config.yaml
num_hidden_layers: 16
hidden_size: 224
norm_place: "pre"
rope_theta: 500000.0
qk_norm: false
init_std_qkv: 0.0335
init_std_down: 0.0037
lr_mult_o: 4.0
decay_fraction: 0.735
doc_mask: true
MLP neurons of a small language model. Each row is named by its layer, matrix (down: output weights) and neuron, and shows model dimensions 96-191. Each number is 50 + 15 x the weight over its row's rms, rounded and kept within 0 to 99. A neuron's up and down rows have the sign that makes its largest values positive.
After each neuron's rows, "fires before" lists the tokens most often just after its 100 highest values on Wikipedia text that the model never trained on.

L12.down304:49 32 58 35 48 76 52 53 56 39 61 70 39 57 65 56 37 60 39 32 42 47 71 63 59 44 72 70 39 51 43 41 65 37 54 33 78 50 71 75 49 52 60 37 62 43 43 48 75 72 54 44 50 52 37 50 69 49 50 59 77 88 46 28 59 39 52 42 49 31 50 34 51 28 50 56 23 52 36 44 64 54 48 51 60 23 28 54 62 36 46 39 55 45 48 21
fires before: " ", " |", ").", ":"

L12.down234:68 59 71 40 49 46 81 59 47 74 71 32 46 53 47 60 44 31 53 47 67 43 44 61 33 43 46 51 67 53 45 68 33 38 61 56 77 48 48 60 61 39 73 71 42 75 56 48 69 70 41 27 41 63 84 46 51 58 49 41 60 51 58 74 34 31 42 74 47 34 47 13 82 33 47 29 57 25 47 48 70 80 49 72 53 44 74 44 58 43 72 45 78 59 39 52
fires before: "11", "12", "02", "9", "10", "6"

L10.down116:50 53 67 54 81 39 55 64 28 41 31 33 58 49 43 56 38 79 47 57 59 44 48 55 47 40 51 23 15 60 17 58 49 27 63 76 55 38 39 46 46 43 41 49 40 51 53 65 53 69 55 55 79 57 60 21 32 60 48 48 49 52 44 26 46 47 68 66 59 52 46 61 48 59 29 56 69 33 58 46 71 51 59 49 36 86 31 62 47 58 33 68 34 50 22 56
fires before: ",", "ath", " a"

L5.down151:67 43 46 65 60 45 28 50 60 83 27 58 42 42 67 52 75 47 53 60 52 41 34 63 67 54 88 41 43 65 39 55 26 60 14 59 53 80 55 46 59 43 47 60 46 32 34 57 44 64 65 74 43 31 39 49 54 64 22 47 22 48 46 43 65 48 33 40 42 35 29 60 50 64 42 75 52 62 65 69 18 51 79 42 44 69 57 48 72 33 32 28 46 39 35 32
fires before: " ", ",", " to"

L13.down234:38 87 76 50 46 41 20 33 44 37 35 39 55 41 66 37 45 49 46 34 30 56 39 59 35 57 37 57 47 28 66 50 22 51 55 29 52 29 41 44 62 46 43 29 40 49 39 56 27 16 09 55 54 56 69 46 70 69 56 55 53 47 54 37 64 39 31 73 52 73 43 50 39 66 28 61 61 62 36 61 53 57 57 57 39 29 07 44 41 65 49 61 50 20 23 63
fires before: " |", " |\n"

L13.down269:75 53 32 63 53 39 36 58 64 45 48 85 24 46 47 77 37 33 48 68 61 26 48 28 75 74 59 63 64 40 53 77 44 55 51 70 60 39 49 65 42 37 65 64 56 46 41 70 50 55 52 48 50 48 35 47 56 58 24 55 74 38 47 53 83 40 40 58 43 42 30 55 44 37 52 52 68 40 54 64 70 44 61 54 46 67 41 60 53 36 72 41 39 44 40 41
fires before: " ", " the"

L13.down290:50 40 58 49 41 83 62 72 46 30 51 55 34 53 15 41 39 53 55 41 71 64 61 66 51 49 60 50 50 51 52 46 39 45 53 86 30 48 37 34 40 42 43 55 59 53 43 46 69 61 45 31 47 59 27 64 37 33 53 45 46 76 31 27 44 35 21 43 45 71 52 55 34 70 62 80 42 65 66 57 49 31 73 44 36 48 47 60 45 86 60 57 54 87 45 50
fires before: " to"

L11.down229:88 38 49 99 58 69 63 38 60 46 58 57 51 41 54 61 67 68 58 49 38 34 15 41 32 57 52 66 54 55 58 62 43 64 61 53 43 59 54 43 48 50 28 58 48 50 35 25 42 37 77 34 43 23 58 59 51 52 36 33 31 55 78 56 50 67 35 81 53 29 58 72 32 40 61 51 54 52 48 55 33 64 71 60 60 44 63 48 48 50 48 32 44 37 43 49
fires before: "14", "15", "13", ":", "heast"

L5.down213:69 46 65 60 42 77 56 74 65 47 65 38 65 60 60 53 72 27 39 35 38 47 69 37 44 42 61 73 53 87 41 58 50 75 24 62 53 54 52 73 49 74 33 48 64 76 71 90 37 41 59 22 55 44 62 47 48 28 56 49 53 26 77 85 68 51 47 56 37 31 57 56 42 53 24 11 71 60 54 59 54 53 31 68 32 24 61 62 59 45 58 78 52 46 57 51
fires before: " ", " Total", " C"

L13.down202:58 36 65 59 81 68 90 46 09 66 58 20 52 64 33 52 49 52 36 42 68 56 53 49 30 45 53 39 62 82 38 25 49 56 46 55 22 41 46 37 46 49 43 49 60 42 50 39 56 21 69 47 50 67 77 40 45 38 60 50 56 48 32 49 37 49 61 69 42 64 80 31 28 62 61 74 49 51 47 53 83 45 58 53 40 22 35 51 27 32 53 51 49 31 49 44
fires before: ","

L11.down108:77 32 58 42 16 52 51 49 36 46 49 37 47 34 61 43 62 41 59 65 31 57 33 51 11 46 39 70 90 68 45 46 48 27 38 34 56 66 35 32 54 40 39 70 42 64 46 83 42 43 49 39 62 40 51 40 46 59 50 54 63 56 66 41 52 38 44 61 56 32 33 33 53 56 58 46 81 52 26 22 51 77 63 44 32 24 52 33 51 33 86 47 40 53 52 40
fires before: "11", "10", "6", "9", "12", "7"

L10.down151:49 31 70 74 77 74 75 48 36 19 71 27 47 67 59 79 54 27 36 64 54 46 74 45 48 44 50 47 51 76 20 62 52 41 46 79 57 51 29 58 40 70 48 47 42 43 44 79 56 44 29 56 67 65 73 48 40 50 73 38 50 62 74 46 60 83 35 44 83 24 59 46 51 50 43 52 44 41 70 41 61 43 56 52 44 67 65 67 63 56 60 75 46 49 16 43
fires before: ",", "z"

L13.down188:50 34 45 29 31 53 71 39 34 58 72 39 37 37 21 32 67 53 30 66 76 55 35 41 44 42 29 52 53 61 56 54 35 49 44 66 29 36 56 41 61 50 53 83 41 73 61 67 50 50 44 33 61 46 45 41 38 62 68 48 43 64 62 65 50 68 51 30 47 45 56 39 65 77 27 49 71 63 59 76 52 56 51 73 53 45 19 40 55 25 66 51 50 37 23 47
fires before: " The", ",", " It", " In"

L9.down524:76 65 46 78 54 45 56 38 74 51 54 91 59 65 44 62 77 56 67 78 35 61 23 60 35 28 42 47 57 32 49 67 22 38 50 42 73 44 63 61 47 80 56 53 64 43 66 65 66 50 52 58 34 58 01 38 47 34 20 58 37 48 57 39 68 73 47 40 77 30 66 35 55 35 44 52 50 58 36 62 40 64 61 66 51 46 52 53 64 73 38 34 41 39 47 35
fires before: " "

L9.down344:64 48 62 55 55 57 78 50 51 40 69 50 44 45 27 48 62 35 39 60 76 14 70 80 56 42 42 53 51 55 44 76 45 40 39 49 59 34 59 25 72 58 86 17 34 78 43 59 36 36 52 47 60 39 30 29 54 57 23 41 84 30 24 35 59 34 67 61 54 68 32 52 34 38 52 58 79 61 58 60 45 52 53 54 59 44 73 66 44 62 18 64 59 62 27 57
fires before: ",", " ", "°", "6"

L9.down512:62 51 18 57 45 69 70 57 45 34 54 70 70 63 42 66 50 57 55 57 53 58 42 36 46 20 49 70 34 41 57 48 31 46 63 77 22 38 53 70 60 65 65 64 38 48 40 41 31 75 56 46 53 60 58 47 41 65 13 65 74 45 80 53 79 20 11 45 75 32 46 72 31 40 48 63 66 58 56 49 40 49 78 51 59 74 66 52 78 63 52 52 37 45 46 46
fires before: " ", ")\n", " |\n", " |"

L13.down104:66 45 52 65 51 48 34 50 72 43 64 45 75 57 58 65 63 48 63 12 53 32 48 79 31 22 38 34 54 70 59 29 50 57 46 60 50 30 46 45 44 28 71 31 42 07 60 17 55 31 48 77 45 50 71 55 42 60 39 55 36 38 69 35 43 46 73 76 54 50 80 43 47 76 46 68 84 53 40 63 51 47 52 41 54 54 52 60 41 45 88 38 27 55 33 62
fires before: ":"

L11.down121:62 58 43 57 67 42 63 38 64 45 65 58 41 37 33 40 58 64 59 48 47 60 45 51 49 22 62 45 78 82 30 77 59 33 21 41 60 81 45 41 55 57 75 39 51 54 60 59 35 60 41 46 47 28 20 45 70 57 60 40 57 39 34 59 32 41 60 44 59 16 41 33 28 64 51 24 52 47 17 56 34 66 31 44 43 46 36 38 88 37 55 42 47 80 25 57
fires before: "-"

L13.down99:54 30 39 60 50 65 50 49 27 42 49 40 44 45 56 44 58 43 14 19 65 53 71 63 50 50 49 23 69 59 98 55 64 35 76 36 71 54 27 39 58 58 29 52 44 41 60 40 34 36 63 63 59 39 43 37 74 65 33 76 57 27 46 39 55 51 45 48 64 40 53 52 83 49 70 34 70 75 58 81 42 28 42 72 45 22 50 71 61 76 60 67 48 72 44 61
fires before: " /", "ers", "°"

L13.down540:64 51 47 42 56 72 52 39 53 44 59 59 43 45 28 48 49 45 36 32 55 43 38 71 44 52 39 53 39 64 66 22 68 43 46 47 79 42 62 50 76 33 34 59 49 31 47 59 40 57 60 60 58 52 81 31 38 53 26 22 52 27 65 61 60 73 39 45 57 75 60 61 46 40 58 46 60 42 48 50 37 50 62 85 60 54 56 46 69 58 47 59 62 38 50 54
fires before: ")\n", " /", "\n", ")\n\n", ";"

L7.down538:45 41 57 60 58 71 54 48 71 52 58 61 63 41 25 36 42 68 49 15 42 32 37 00 61 36 55 21 69 75 50 65 51 58 57 69 57 43 57 54 51 39 78 57 65 43 21 64 45 60 42 69 34 37 29 39 53 45 53 28 40 56 55 59 47 53 45 44 53 46 55 70 70 33 40 60 43 52 43 47 39 50 34 72 56 72 39 38 69 75 54 58 49 78 32 37
fires before: "-", " (", " "

L9.down442:40 52 64 63 39 38 51 43 55 37 45 48 37 55 67 49 24 69 63 77 60 32 34 65 27 36 50 64 62 48 45 40 42 53 55 72 63 41 22 49 60 38 48 94 48 50 38 54 84 52 39 43 43 58 65 42 64 72 46 80 19 48 13 34 80 38 52 36 51 63 59 37 30 45 71 48 60 28 51 73 64 27 58 48 08 44 52 62 46 69 61 47 58 48 39 39
fires before: "-", " first", " "

L12.down144:40 51 57 69 38 53 55 40 43 36 47 82 36 35 53 44 54 50 24 44 40 57 61 35 49 60 21 30 61 50 57 49 60 41 44 42 62 43 65 53 54 46 47 56 68 72 52 50 56 30 80 24 50 58 97 46 42 82 79 50 57 43 48 78 23 37 60 48 46 30 73 20 48 64 60 50 42 76 48 78 61 18 41 57 22 51 49 16 45 24 29 45 74 51 32 62
fires before: ",", " the", " they", " ", " he"

L12.down442:46 48 47 59 38 39 19 45 42 40 53 52 54 35 35 47 35 24 20 35 62 41 39 48 54 70 45 67 34 56 39 56 10 51 55 48 47 51 56 31 63 57 42 48 67 63 42 58 43 48 70 57 42 45 46 59 55 58 36 49 63 39 41 37 41 44 24 58 43 54 40 52 35 66 55 56 21 58 49 33 40 61 65 47 37 31 31 60 86 47 36 71 41 42 38 59
fires before: " by", " to", " in", " after"

L12.down542:56 24 80 35 45 54 59 66 62 59 65 22 59 64 43 29 38 53 32 26 21 36 52 40 26 52 53 29 36 47 68 41 41 76 53 62 66 69 78 33 47 61 30 51 55 19 42 34 78 40 30 53 31 55 44 59 28 50 56 73 39 88 54 53 69 54 99 56 29 53 45 44 20 66 87 28 52 33 45 56 67 44 42 37 42 44 61 49 56 21 31 64 52 30 29 17
fires before: ":"

L5.down168:57 64 37 34 58 57 94 56 57 68 32 54 47 53 64 41 39 47 44 37 28 50 60 44 37 58 59 69 32 67 63 67 45 66 51 47 56 59 39 68 53 32 25 47 39 39 62 62 77 50 51 41 80 24 59 48 72 45 33 43 54 66 50 44 48 57 39 62 23 38 42 60 36 62 69 66 42 58 43 48 59 18 32 65 49 46 47 37 51 48 57 71 54 41 58 41
fires before: " ", " March"

L10.down491:41 66 21 69 75 40 55 76 60 72 51 56 44 61 34 34 62 91 64 37 69 82 76 77 37 57 67 59 40 85 43 41 40 56 66 54 50 58 41 57 37 48 46 56 50 62 46 47 57 30 49 54 15 52 30 42 60 55 40 63 87 62 41 63 35 42 49 39 51 52 22 49 65 32 22 45 26 43 52 39 41 45 48 84 49 41 51 43 61 45 54 51 65 51 27 43
fires before: "-", "|"

L9.down478:29 65 57 49 44 38 35 53 53 41 34 41 56 55 77 42 44 29 56 41 62 56 55 54 53 56 62 65 78 44 31 58 59 28 41 45 53 58 63 57 62 63 44 44 61 24 61 53 48 40 28 44 48 59 47 54 50 42 60 55 37 57 54 40 45 54 61 29 45 77 38 25 81 69 38 55 47 51 39 12 32 56 62 60 70 51 39 50 57 58 52 41 75 44 48 57
fires before: " |", " |\n"